From a checkpoint of a small transformer trained on Wikipedia.
Training: a variant of Adam for these matrices, 524M tokens, 3999 steps.
MLP neurons of a small language model. Each row is named by its layer, matrix (gate and up: input weights) and neuron, and shows model dimensions 128-255. Each number is 500 + 50 x the weight over its row's rms, rounded and kept within 0 to 999. Numbers have three digits each. A neuron's up and down rows have the sign that makes its largest values positive.
A block is one neuron, or neurons of one layer that tend to fire together. After each block is what it responds to, as a language model described it from the Wikipedia text at the highest values.

L3.gate399:529377395433561517501481472385436470518520497524597555459458527454483584464540519437448543601410503452518512568504497540480514491532601400500511453377566549552519494446569494487535435544480553513473593505441533546536461490569498522529440494432597486448444487530479500527558548547520495534455489484494449518409535434451547557521464546521489437527497516493476545410441492506529412584492
L3.up399:459561515449425516436422480464628548534572493476456520514425468580503481553542495471508478465508541451480504573565535469524534528518610562430506501484465445527449426522624433503448445491504569458572427558479468469490565468529528508570519516530452584490476575422525479567614510425497487547571504524511481422561532434473475497445461404525543424510594449410528517513444495447548561545483
L3.gate474:437575546424586640452436478494492402469531419468490547485507554502546500549555567497457508483445500450517517472474487466468494537390522454584469422451565523541569455536591513507468524438515545512603495480508532473489495482574525538459463557541565470506441512455476410499484497543573464527432534530532420480432527581437439449518564440455497571499478490415504438515603411546566487473591
L3.up474:489482446535495405591498513459480554452596596446384444519500580488483477497461441519458433485516459479499465516481436473475534534540523556492511487437522438470510595468532455542460423497445540469611460523475478562442409476472498457543494482528515519525493493488498431434486530447569468585509413459411524422466498410477567515571574483509484488531565503468485499564558618452402521565515
L3.gate498:536618408545529540517462430531536502521497532538374475453382530450488488452504429555475465558482477549444480582496352473522521489464552564583462460494443548528508535528563512424598397540512471488588521480496498493511536554537504497536608502517506521557429485434485464488474540477513564453549511520523458493418450457419564496557538509520391456509544560451527605554536525537537586517580
L3.up498:498586401467621575486527426510428462473586510533534505521525512529502468478478527529448436559507459439464532481461486483466576554377542575487487477506492507533432480499538511541529507490513507547557542535500509497481464550494515533555550467518543467423466474516539487610461492435499587499510483533465446526458429520541536524484496502446582607499502480397571526481506376502572607474563
L3.gate616:491496437458573513444570494485404457439546495510553502427569467507523465436481536438505561447475547520499481497505509535541480517441492489451574513484420543452485533464528472553420513523508516495413483566521543390533443508504573483552522563469450520487484547470579457484542487552429548508550522491416476487477540499551581488511539515495501511420513478505528507434529465471571469575563
L3.up616:408463515589512489554552395558480466513498481559483509530471488526405488435499543526503574587447464481606496508492537496513484555588490486605504496521475477531438459461536527421544404483522541419574497607412508565404488534460423545496518516508439535483529489460507594456466599443508442480474589555572462592561551707462498460465473525493577472425520529568476512532520469521601488485559
L3.gate733:480451590493519448459479470552466535552482423462521560508557534491537452529590509569447532492451520449471550456523441551418499575475495454464468361477498532478681514470602438505409447529492394423485483458550506537520524487611491485508571540564479584535605468600469466518524460458558370443488615511430366497416493490462487594482489560527479574554406451475522436465595508568469563458467
L3.up733:489443510486496429479487562534597453481539511506485451500408476404620578492467583465516514535490550433467509528464409409508523530436506440478474541484528524507473468519536458409408454524501551568453403491608518484486478547456493398527467538538497490540417550527506452536409541459413496444549446455553571541498468506364575442509505484544514509476535530486543448536595442494484473490480
L3.gate876:475464484461489571511463443551579470524510559514538505531497552587621481443519548530572504539424548461507447536500496504548547507491551537534520512516545547571526516631544443561520358496531546473517496541529515515459463501420534514541456552485543432507401490514554519488480470515437438583473454515461396554409552491563575405514456509432575524459535490472527480391631545470550505630480
L3.up876:510551459441560502519553544516467405460552433573459496471518453477441513469413516472481536497403561519528608449481533544567513433537488546504572453406537554485442502426525595556569479520568504360590554574546476447457460539437608587546501509468538462466458476447400503563544495470531505489489470522542573489403551563464484533476431540474597570489554581435478506457524424597527541501575
L3.gate907:522513573480533566403515433535452590516422595347457543477425463509473527493486531503485541516566535414475426500433380473504417539526538556628477514531465524464543591503427512565485504489496504607583493453536486452502538558480443497448547621537603438449533389460483446535507497430507504520550504536586511529416488494508530426502477498505538420485487507456579481526484511496544493480535
L3.up907:435445410458531450505461546527544412502568563548505493622540519522500444431542523442409522494432529513544477442439450511516633527451585517497504452462451537458524532496599390529470346448577525357574480514521508414478510548559489498536563519528525518501440516459529592456509521454466453458566475472484488517397502431487473532563435474503507585545514533523564465541481510524519561531489
L3.gate926:490561459548474475530534553425546552541483494481590456477475408496460606517540470457561421477534527436492516546436484494484487570506492500464538489488553515503528491530536481380437504539457439502453463524459515473506498497471484390512484522521502551503509568505568390564512564476454435454524562496511431462549457500449516494552507517518477536522463463568508459445537528482434519564552
L3.up926:544588573486603522429423491562473554475468567433499449481482449484536471541525516446528565521466483481455537490489418534423550483466565633560495516520530472486543449476495563435546498476574494478529466605580462446481508485501481552605599490555503579481417483497590454505454413549480500570424521514572535545531491516410518508526505529501452511462461531589483510497547483405454518327536
Description: Repeated name endings

L7.gate248:540522486448551452480468490510468498503492564598431601532484500447458484528398467441489382452483617406489420470479475516555434529565465538459483526458450436547593532513537485537444451536611518506493545451523536503488509511520561377507417443513561498462550546500510550513497496515491491537485554488467450509555545541461523557526489435500497535494527427515448386455516486409581559547534
L7.up248:543469435497523507549436530569448500529435461566529515620458519480480567476503405510566459423480478493467503494438549545498501535460473433575536413569527602444518488554543487500524573497581522551469482458494544540467630525602472531474479476510477528500530519601503454455491472536535495512537547479486521515362557503525474433430400551534483416448577461529483449363538423491514547540559
L7.gate317:492526457458537530399511430430476502504517412453563476441526488454563476484567458498451559416437552505457554476462516574611443541450436522574446520466481489467608402453502535536361448561450534498499481446519459553495526510534517354480488466481474573518440478454521527507486573466434483443635450447513534567569410553514499479425467519571513512471441544464465493515541389512487459548518
L7.up317:473476530468501551546560417531469430523491464561495568465617456510498470618396504557561477503449470609439536480539590417475468513611494441413539463508518536543564472576369510462542464504530373472545611483456610510572468507530522472510552515522537550498572558490507538484558506488544552407543463398497453482485510467628534443358481402572494480523510417573497482479480505516532416512520
L7.gate649:506502401605476486586483564539493513566593413501421550599529505493522476472444513459527462499480567523537524473414502446533433528532582457599438525440464517567584478492493462535512508530533540575427505516521455494564593518561474429597562446591522534498440530544498533543558436549521575546490421492568487495558519585536568421422466458533525567549532596609466521469503496526429579501496
L7.up649:544521426501484416573391549468501487642512411443483493465541483504494352580566445494562529414506503491514424446518476459490520441502532497465408502467558492546523503543485521483454478433421530514554464598557447512466508469580493619485457513443470589464493471471480485567525498513528536619568480477498563459476526532546464487489475440455528466527575579546492453456582432452501473534506
L7.gate875:474544522412482480518432476491581543535499527545482542543463568585612505538474524538501521482417497394563391439494534539571523519570537583452485478512558475509611508570552548366486484572496487537501413509534506459477477507560421495466542486549508443550540542465536593494613536553423475466489496531564497480429416556458525380498410423607404440529490564525504497537515418469592459454437
L7.up875:510569527563419513464553521528536559538568566539524493494367457583541554392461489564522514504495570551570458483511548513564435639517474503460524607450552380507501448458543429495527488539525475483470539574578478484361589490489527412526525446485391470522512583510454539556479469533439518510524466527464486457517511452496528390452536489536494496440494482544578529603534576415612484463532
Description: Closing heading equals signs

L4.gate644:458429553501472554467528498497525457541526542497493377483429444446431534470477459526466494520530506521477506542549495498489461426525531446566589501373556508508543502428559467433469580544443538468483494404584385582524463546475546468377421551473530487629532475498458556526476494537405542483432496482407482567437556568464484508511438488452415512506438509502583515494487482484515532554534
L4.up644:484492506516523451505476483499584433519555498476493432464511421359436527516508483522526457476480441609537538577505513512523453432509540555527494466521482391517510412495495447479449447492496515462557504499556451418570575493440510581484498474432529457422608436526444476515552433489510453510556576445534467529531466539475535472508526484546522584402472406551394543473534397550407501549482
L4.gate975:505450432561511506610491601549589556509490469615530464506544384508496466426492446524548360429556417490517473496483495539575434420503413526544443505460533503508582463464552520537486531561523569361492580427474498522513469479526445477430523430464501493540478471484481545597559506492403503427441572513562476526466478444435429529517480512463357497498448548532479556490634497483535617514484
L4.up975:528450531442528536562490510383433496609545553507457593481543521460511472559480510517418506477481495443395445498553539539507477466525496504560549446493549481522459477384514489462630479559461451540539513514562424492445559459509421523452418437497575465417499579465452471473438497483486488516504554479423480505504523603387475455474487388473497488548453467517474493482552409495563502484458
Description: Agent "by" after participles

L4.gate374:442499532499556489458508507436455613579556485554442551534571473474500462472404489508619485430495561474498482432500513476533433520491516507564507497429503535452609484519514445495418538568584500439464389449526528561550588515526502516504506508502588463538489498513529468469500530475594552524489553472550480571451518566450573501445464432526496535501521559524414463478532438540552537489494
L4.up374:493601524478521474476519578517494475538522480518480511473547458533465557505517412597544489421516478479530468510557543480574476525525523477555513541436519479413622500507500457489499561549506566487478516551500479599502531446582537453464478483523496500456471433466494447512477585482491571521440537528484483523516583538477552423370454397538469584451489554570515558477560471448538468552477
L4.gate923:482501535496472593551461451426498563518450538604467455451514619466422444500460462478524503440531454503536503446439509499537436499529475489507484426452601524448480402412491482510435523565498417413463533475453541516437523516534597508502550522458471475509505429497504450514529518479537637426465557490471566544527509547473475451483422439539583583442412470553500553510563577409531441495488
L4.up923:536562510569578496515427531481534451537406496540489580532548531511457550565498507568487573435435588532433430468472440494547554516521501437492499568513530452521562426521475525504527457573557587467533496464487428579516526377527511504504499588506511554496589548459473486527393497495502464528511482550557510490377495636444511464459483525500488505485492563507471506480513475465526508535451
Description: Section heading closers

L7.gate161:457547501426503462506478545572459596542459512610480493491457497387453551556452548514478599501492404482591533451535505505553451389620516477474530535551562460447515514552503584461480592527444536555468383434461514494502496459515462397558593483441531626493494581611417514588499552476511532481557561648488481487572487476466553478441536541538412462478435475533470532476488463517492491512504
L7.up161:570553499537517512512544540448440556447468544482526458475546566390525605473478412496597515439608458582556521477490493465504459458579512511485570512579560470450473514482498587444386491467526484536488451443535541553499508433467514561513429479499516553454487502528492514482478419563474528453544434516483613539539460496512573511388528519404562498477416550580535528527523459492423513535479
L7.gate208:492535441508594534486542474516545430538423479559424398514507481517424452451458467532547493443531385487531533532530443509482553437515460506590480587544548536470473457593381429503458529553538429462461487489539458523486481448518483452612456582471460463501531555507484515498537573502560421450453523489539570487544522423510459489425466508490497465474566529477463510445506500581458549513585
L7.up208:621508521576538486444504451427462492423492554506492490529514490509481392597418488417556455502520382436479426555535563550509455530563514407478504451517430441456432525541458491591508476539471436564344473473544479473407484494611524500563491499600550552488508591582498500446437449539585598560533471572482445542545504566419598484504457582457493449505433490390471508502565473468547541472512
L7.gate479:564490467475517500531550522512601580512492526557587437509441549507542510434519474533402511441585445491544485457574465539537492446502464496534612480526524492506519450454471435587429537561494467461487533514507418469506603509421414526565555540456552572439456500538508560535519533452514544475459527505560498456510504497464486543526559459466533516508503554534531546474488483502535589510486
L7.up479:400468564483545572507491498539514452440515416574384499516492473512480540509483420430499438536596506390469546469529443508532580453465388590566549538569576387485511411556581527551463514608471491502498497520450481462426515443469498518402500467478445558472454525468558465491463460489550497480451507422370577474487466488412507455457438503490559447446458458506512506415511463534520552454514
L7.gate840:447540413465536493448503551440496516482388493559457452517485446484500517469416522547475472533517459472564425452511536536495427468545534446575392491456496453476507437459409444486514512565520481482444584447402462471494453448488419543450484496601580476515453503461451476534504550562424540526494509528554452487495487463418499436454527421493632499543581497457502594459516384429563553540515
L7.up840:563511470401519516495510514566371449488566413440559469444530446445508513522532485544410456514568553488511540459560552480507519493525478495583516437516441535496506528453565483458506555506457468416428475591352433570475430515538498555420395547518517553524565443505498460479510469515499537508509558581522520495515485504461532508500416487556472502434538488620484557492431408443474561540472
Description: Verbs opening a complement

L4.gate549:571475449422649459506530451427506529424511533396437484451432586457470492416552539483419506460457543510523570556448480503446564455495496495529455464485542446512468576493496420477621486446549504568484461443556576555467411552568481596466580528430490586461519455479505603542476440520491481558440504541534504531403509579430406477532435512461517516465439520596553411411520528463456549557459
L4.up549:456472489573587541507545553544529424427476515448518533428464483527512571539522545527478551465523466593414594553569539473521555545489594497483570481472541473444459492557543506520493491574474532515472451583548555595564503541499505484589486397587523538522581501488426479439425512445504522441498537477516437498484547466447493486416501467497507511501510471501510479494412440463555508416583
L4.gate674:529489492506591594468431453553496483502479539536435522485530531459546476492547546488452530465404517467459512505472501521584498562480545588522483464476528504515512535490615468552447406559504573462559383464574517483469535556485616499498559507457520486476478522466498527515486541514522416552524542554433417502432507598444487583502524506554484505497549458460485500466597488482528571531579
L4.up674:493447532449473529500519501450498528467454495407505405510449501462522546493528531568509459547416441566520531452555425410538542486482571501557517489461510587485501511493559492500584495454518422530518618537470575498464431481463419419684517432438504510562494505478470469493450468470519501584518460490534505533409480444452585496510539434468610487545506500489552409472556434476495589543494
Description: Repeated surname mentions

L7.gate123:469504541422534528437448480473432449466599500480464453482409582432499551544470503507471545514468519406516501456404412511501490534512505571470490434473543507517567545564548454541519433499552501547459569484548530491508483505384486532541543484466558523571497487502479444443510423528470548443510541482435485576381491495486450460518473517575552418534475467513511555490531540528484562494507
L7.up123:510511565562586487438487491486469454464483516465446542430474522450507551536554535505481403451516517443445635498488402503504490485571524547573477468450530437520464477530531540475574460440462491512511439512595520519458478529505575503517633419584520481490544523531426497508474597518469503459449480558454593537424538466496439504543421530470543456551498522461545594447503534537525598504452
L7.gate165:447512529498620585413483490367487492412507529499447424514424479445460556502530550451507503611540498452500519454501466472470499567500587612515478435457494458515526493594518387456582401539487538484575521511422503373478436464479538550507551507530580551497516529486520439490456475427579467559457600466596487525470491582427403492533550529455488521533503487514482547576634526486582572371558
L7.up165:475538544559587529493521400497499422478474468587499479521543595393451456533548485445557379436482594510482571543455378486550460518508490493511510462410531556491504531476601508458442448473534621569485439410534523519513437485559497524519544465487476506484513511485437433540465487533542468445447516533448572526442433491535508490521443498512522422538371527538430484487577516523469508485524
L7.gate679:556487450473602525523520515431467470569536507476491495489522451495538474439521533514576538506455472625493523525395424506493511544485547534565479485413520552627515530612574454514535528533485467438531535572535499477447526531541704500501567499529589573518500465484422513492416496454459435518465525532476437484363601535474563619480579485465438450484421610453518495475573530508460511524435
L7.up679:495606434496425538542528510549416558525498499546383567388395515500522448501456419540521492495502479519437468543476428426541505518460557602479490428469445582452482493448541448483577417522505490456575496493479466472470496523462505544499521438510570521559430485376470572530510447536512570446518492477499554467502465572511421437466567602444456439458560607443449523476562454478549486473592
L7.gate872:514500563476535556532487505554475450521542499539421495477444502443446524500434557508476456456462421447576523471387406378438409556445545555522463494406477496466493531478470470435578431463529423542549470375402560448537490524487525545581568482415457551529512446471471459406540471560532587597585508474512507557532508481484409539430504537484390542510507556580528483462482580461450561549516
L7.up872:578423475555559470493546481427506492398553471507450598481544581523478594507560512475516509471503443477437558492471477505497538523501505554561507465496563498510504528560608526468435448542441473579519529400563500422542449469569541503495531513529490438504535515559433535499494431422535465482492430535436464537453605548392441475558456554504439451582348505553482502596476611527540449497533
Description: Sentence-subject surnames

L3.gate24:509469475446499562382510554486419553487439488490567537513554533461508423518507508568479477496424510475440531490405491471468509526558520405486450467499454496531546472445407475498528535531563524495492546515529502540574530526454530493537497462517579530460533514495494514480562492489486635473519417514521576504512482554480582519516441525493514397560492578562422518432507361528428443490503
L3.up24:522580462430415441468539406483519631466508526484536584474586534617550540461473567496506533576476536529437555474481521469472483510526491460578552611576572496504503569472466462469493477501504527476483497583490442426545508589567489539565485489548479491559509475482601480498456546492540473550542481571543579370552501480496520552371533421539457520485559481527531543501547493497408480455449
L3.gate254:483428486466513538473448480536590537503513558500610472441562525576440499573515498430438531481466503593513497565494573526525475577495612490559583566507496485478579498473438446481444527501554536553476520517502452628488629411519493518480413533520437485542495612477473462529532486501553545501536488460502447556504435466596440561448641441488513487500518645537400428491577610572619524491451
L3.up254:519515537448472537407445514436510404418554510506556413494473459542454439436464453600427464564464560445529556509505524509537483464553562536436483441456415457451439516505425543511527539439612502587507490436460528554532526541549468514449403528560534541433437640455479505476532518497451625635416452562500484548557504452510493462511563489464455470461507488507474536416444484497473500553538
L3.gate640:601539518520547569509493534506477513479512433540514454577452501475600440615524499418507458489426538599453444530450466563612444492412530425541400499516447541488495416420569557461567542549539481525441383413502490532574449460519496477511527422532495426477508540581552501515550453579536488503438554457574435483410492494491530537492581452562473502627476461547475483462563497588427610454486
L3.up640:421525513521602430508502478478476566474503494552480504585525445472552477613506487473461468578467547575474569482512474387584430475530537513499448491579395513560575537509420497467440557493568475527516491509546423471462511512508476514512516411522510550503480482467507432552514506530553476502414464512521483536474499440496538443449531523559472533540502450529452504401497542575541496477464
L3.gate769:533547468472481468636541539423496502527490514547422488519498527540435438477434444548498476466538461490533516493487547517526481459547535496538401449576408527467528561548522516546402437481501413494522540566552486516433587558461532551565550538542529480514493536425477445503586477497540561537503531507473482552534483538540557403508509537393504414550574522564444498423471506522523445487518
L3.up769:482515448548498510504567514439478488543498506507526479529541456497519491454547568551453451489419536509545569496484541486504504494496529462565479462511434492546531511507543572407442497538484485567466467514535374534591516541538531506619469553445562577514533521427649455441491442494532496535488555425499528504556518496594492632523527489523519540521501491516498493468567453449557576556465
L3.gate781:498590521559519529532510456430466451566635515514479552560526593510545440519520498441493545438518498418456495579579519552572494498431586482590427542498441554603506494518574529470447443530575524413489424500521552466513597470443447425539504459459531499540602569536519473429567512574481501479478503509604481487550441585552505457429470529490471374524467510453459513437462528561512454492553
L3.up781:574569495480489500390431525505541469425523555496466591459500494547543481520502498552500509510519485409509476417614399437502573498490540518452504437426538521507544521524491433493557532507512477578520511510485528537471502409538471554510540406431505534547499550525483509562606474449533549569525471426565497572387547530545571493474620470518515473422548448583550525389567490443412501583474
L3.gate817:483456492481547497467608514471454585470526484534593489558540461456429447507539607484462475464495509543403560486553572546523497363543485615516592449418517504516602469437527543447490588487431538430427457488502471580546545539507534431523465470522569527479443506505569439473415477462558499497475505476477497496546542451514595470539561534476501482544454501505516510540632526471419571489501
L3.up817:472502475573486522520506594504441543517428531479449504476501523488472579533564503432469496555528633545449517428460423536470447514454438506509476582480526495559507563450443485514470477520542528527510498484381450506528551608525508562408472424529476503491566573414505538501496582441457544536566500576547459494472545484588454488556485557628498597501455562598523501509515446501536470484472
L3.gate895:538527374516489446565450511469572538525521450500442514520570485518451448519482503452541546457551513443471422451561500589508396436555578507513430537495490493464552518516411378477490511548578505503474474465587528480537607532510498509544402483472546573546533570421480560495544481439528550525500450558546591491507560551549456544508500497550516477478466607551521445492536488568568470452499
L3.up895:486508461523450480498524560472467476451522391472403464583478470469489565539493503564514494414528592424418484509469522463435493436515504475444534492623491513541525457415548576514512530497407471529598460566545493446495464498504551439557457399535420648512461491498497542536452486585472591579472498390516536537582493526492485518555406553550569402497467512635540571484476460462529506457484
L3.gate967:452543469446552579387534472470489521485562477516490422546511569488578397501490503485468430475494585468495423411510478511553428513493488485565545516458457545498575478532523420502483421592508459430567494512447438553459471551451503483569471442476525515565475514465457481518527608517503549488478603511584507447444596500414540428440488446518529584540510510557510586407571470477569462550566
L3.up967:462594557529545534491538470463434546416486554642487501558544585469530424498456561478546454476491543501460537482478553525560407506487481501539513541483540569564557518500475477547449406577585498408475499486496462549491492473441442462500479483528530499577502607535483513544577497530516555516493573486470532494483563477478526392486486442530499606527476551523512535403528525472507496465413
Description: Section heading closers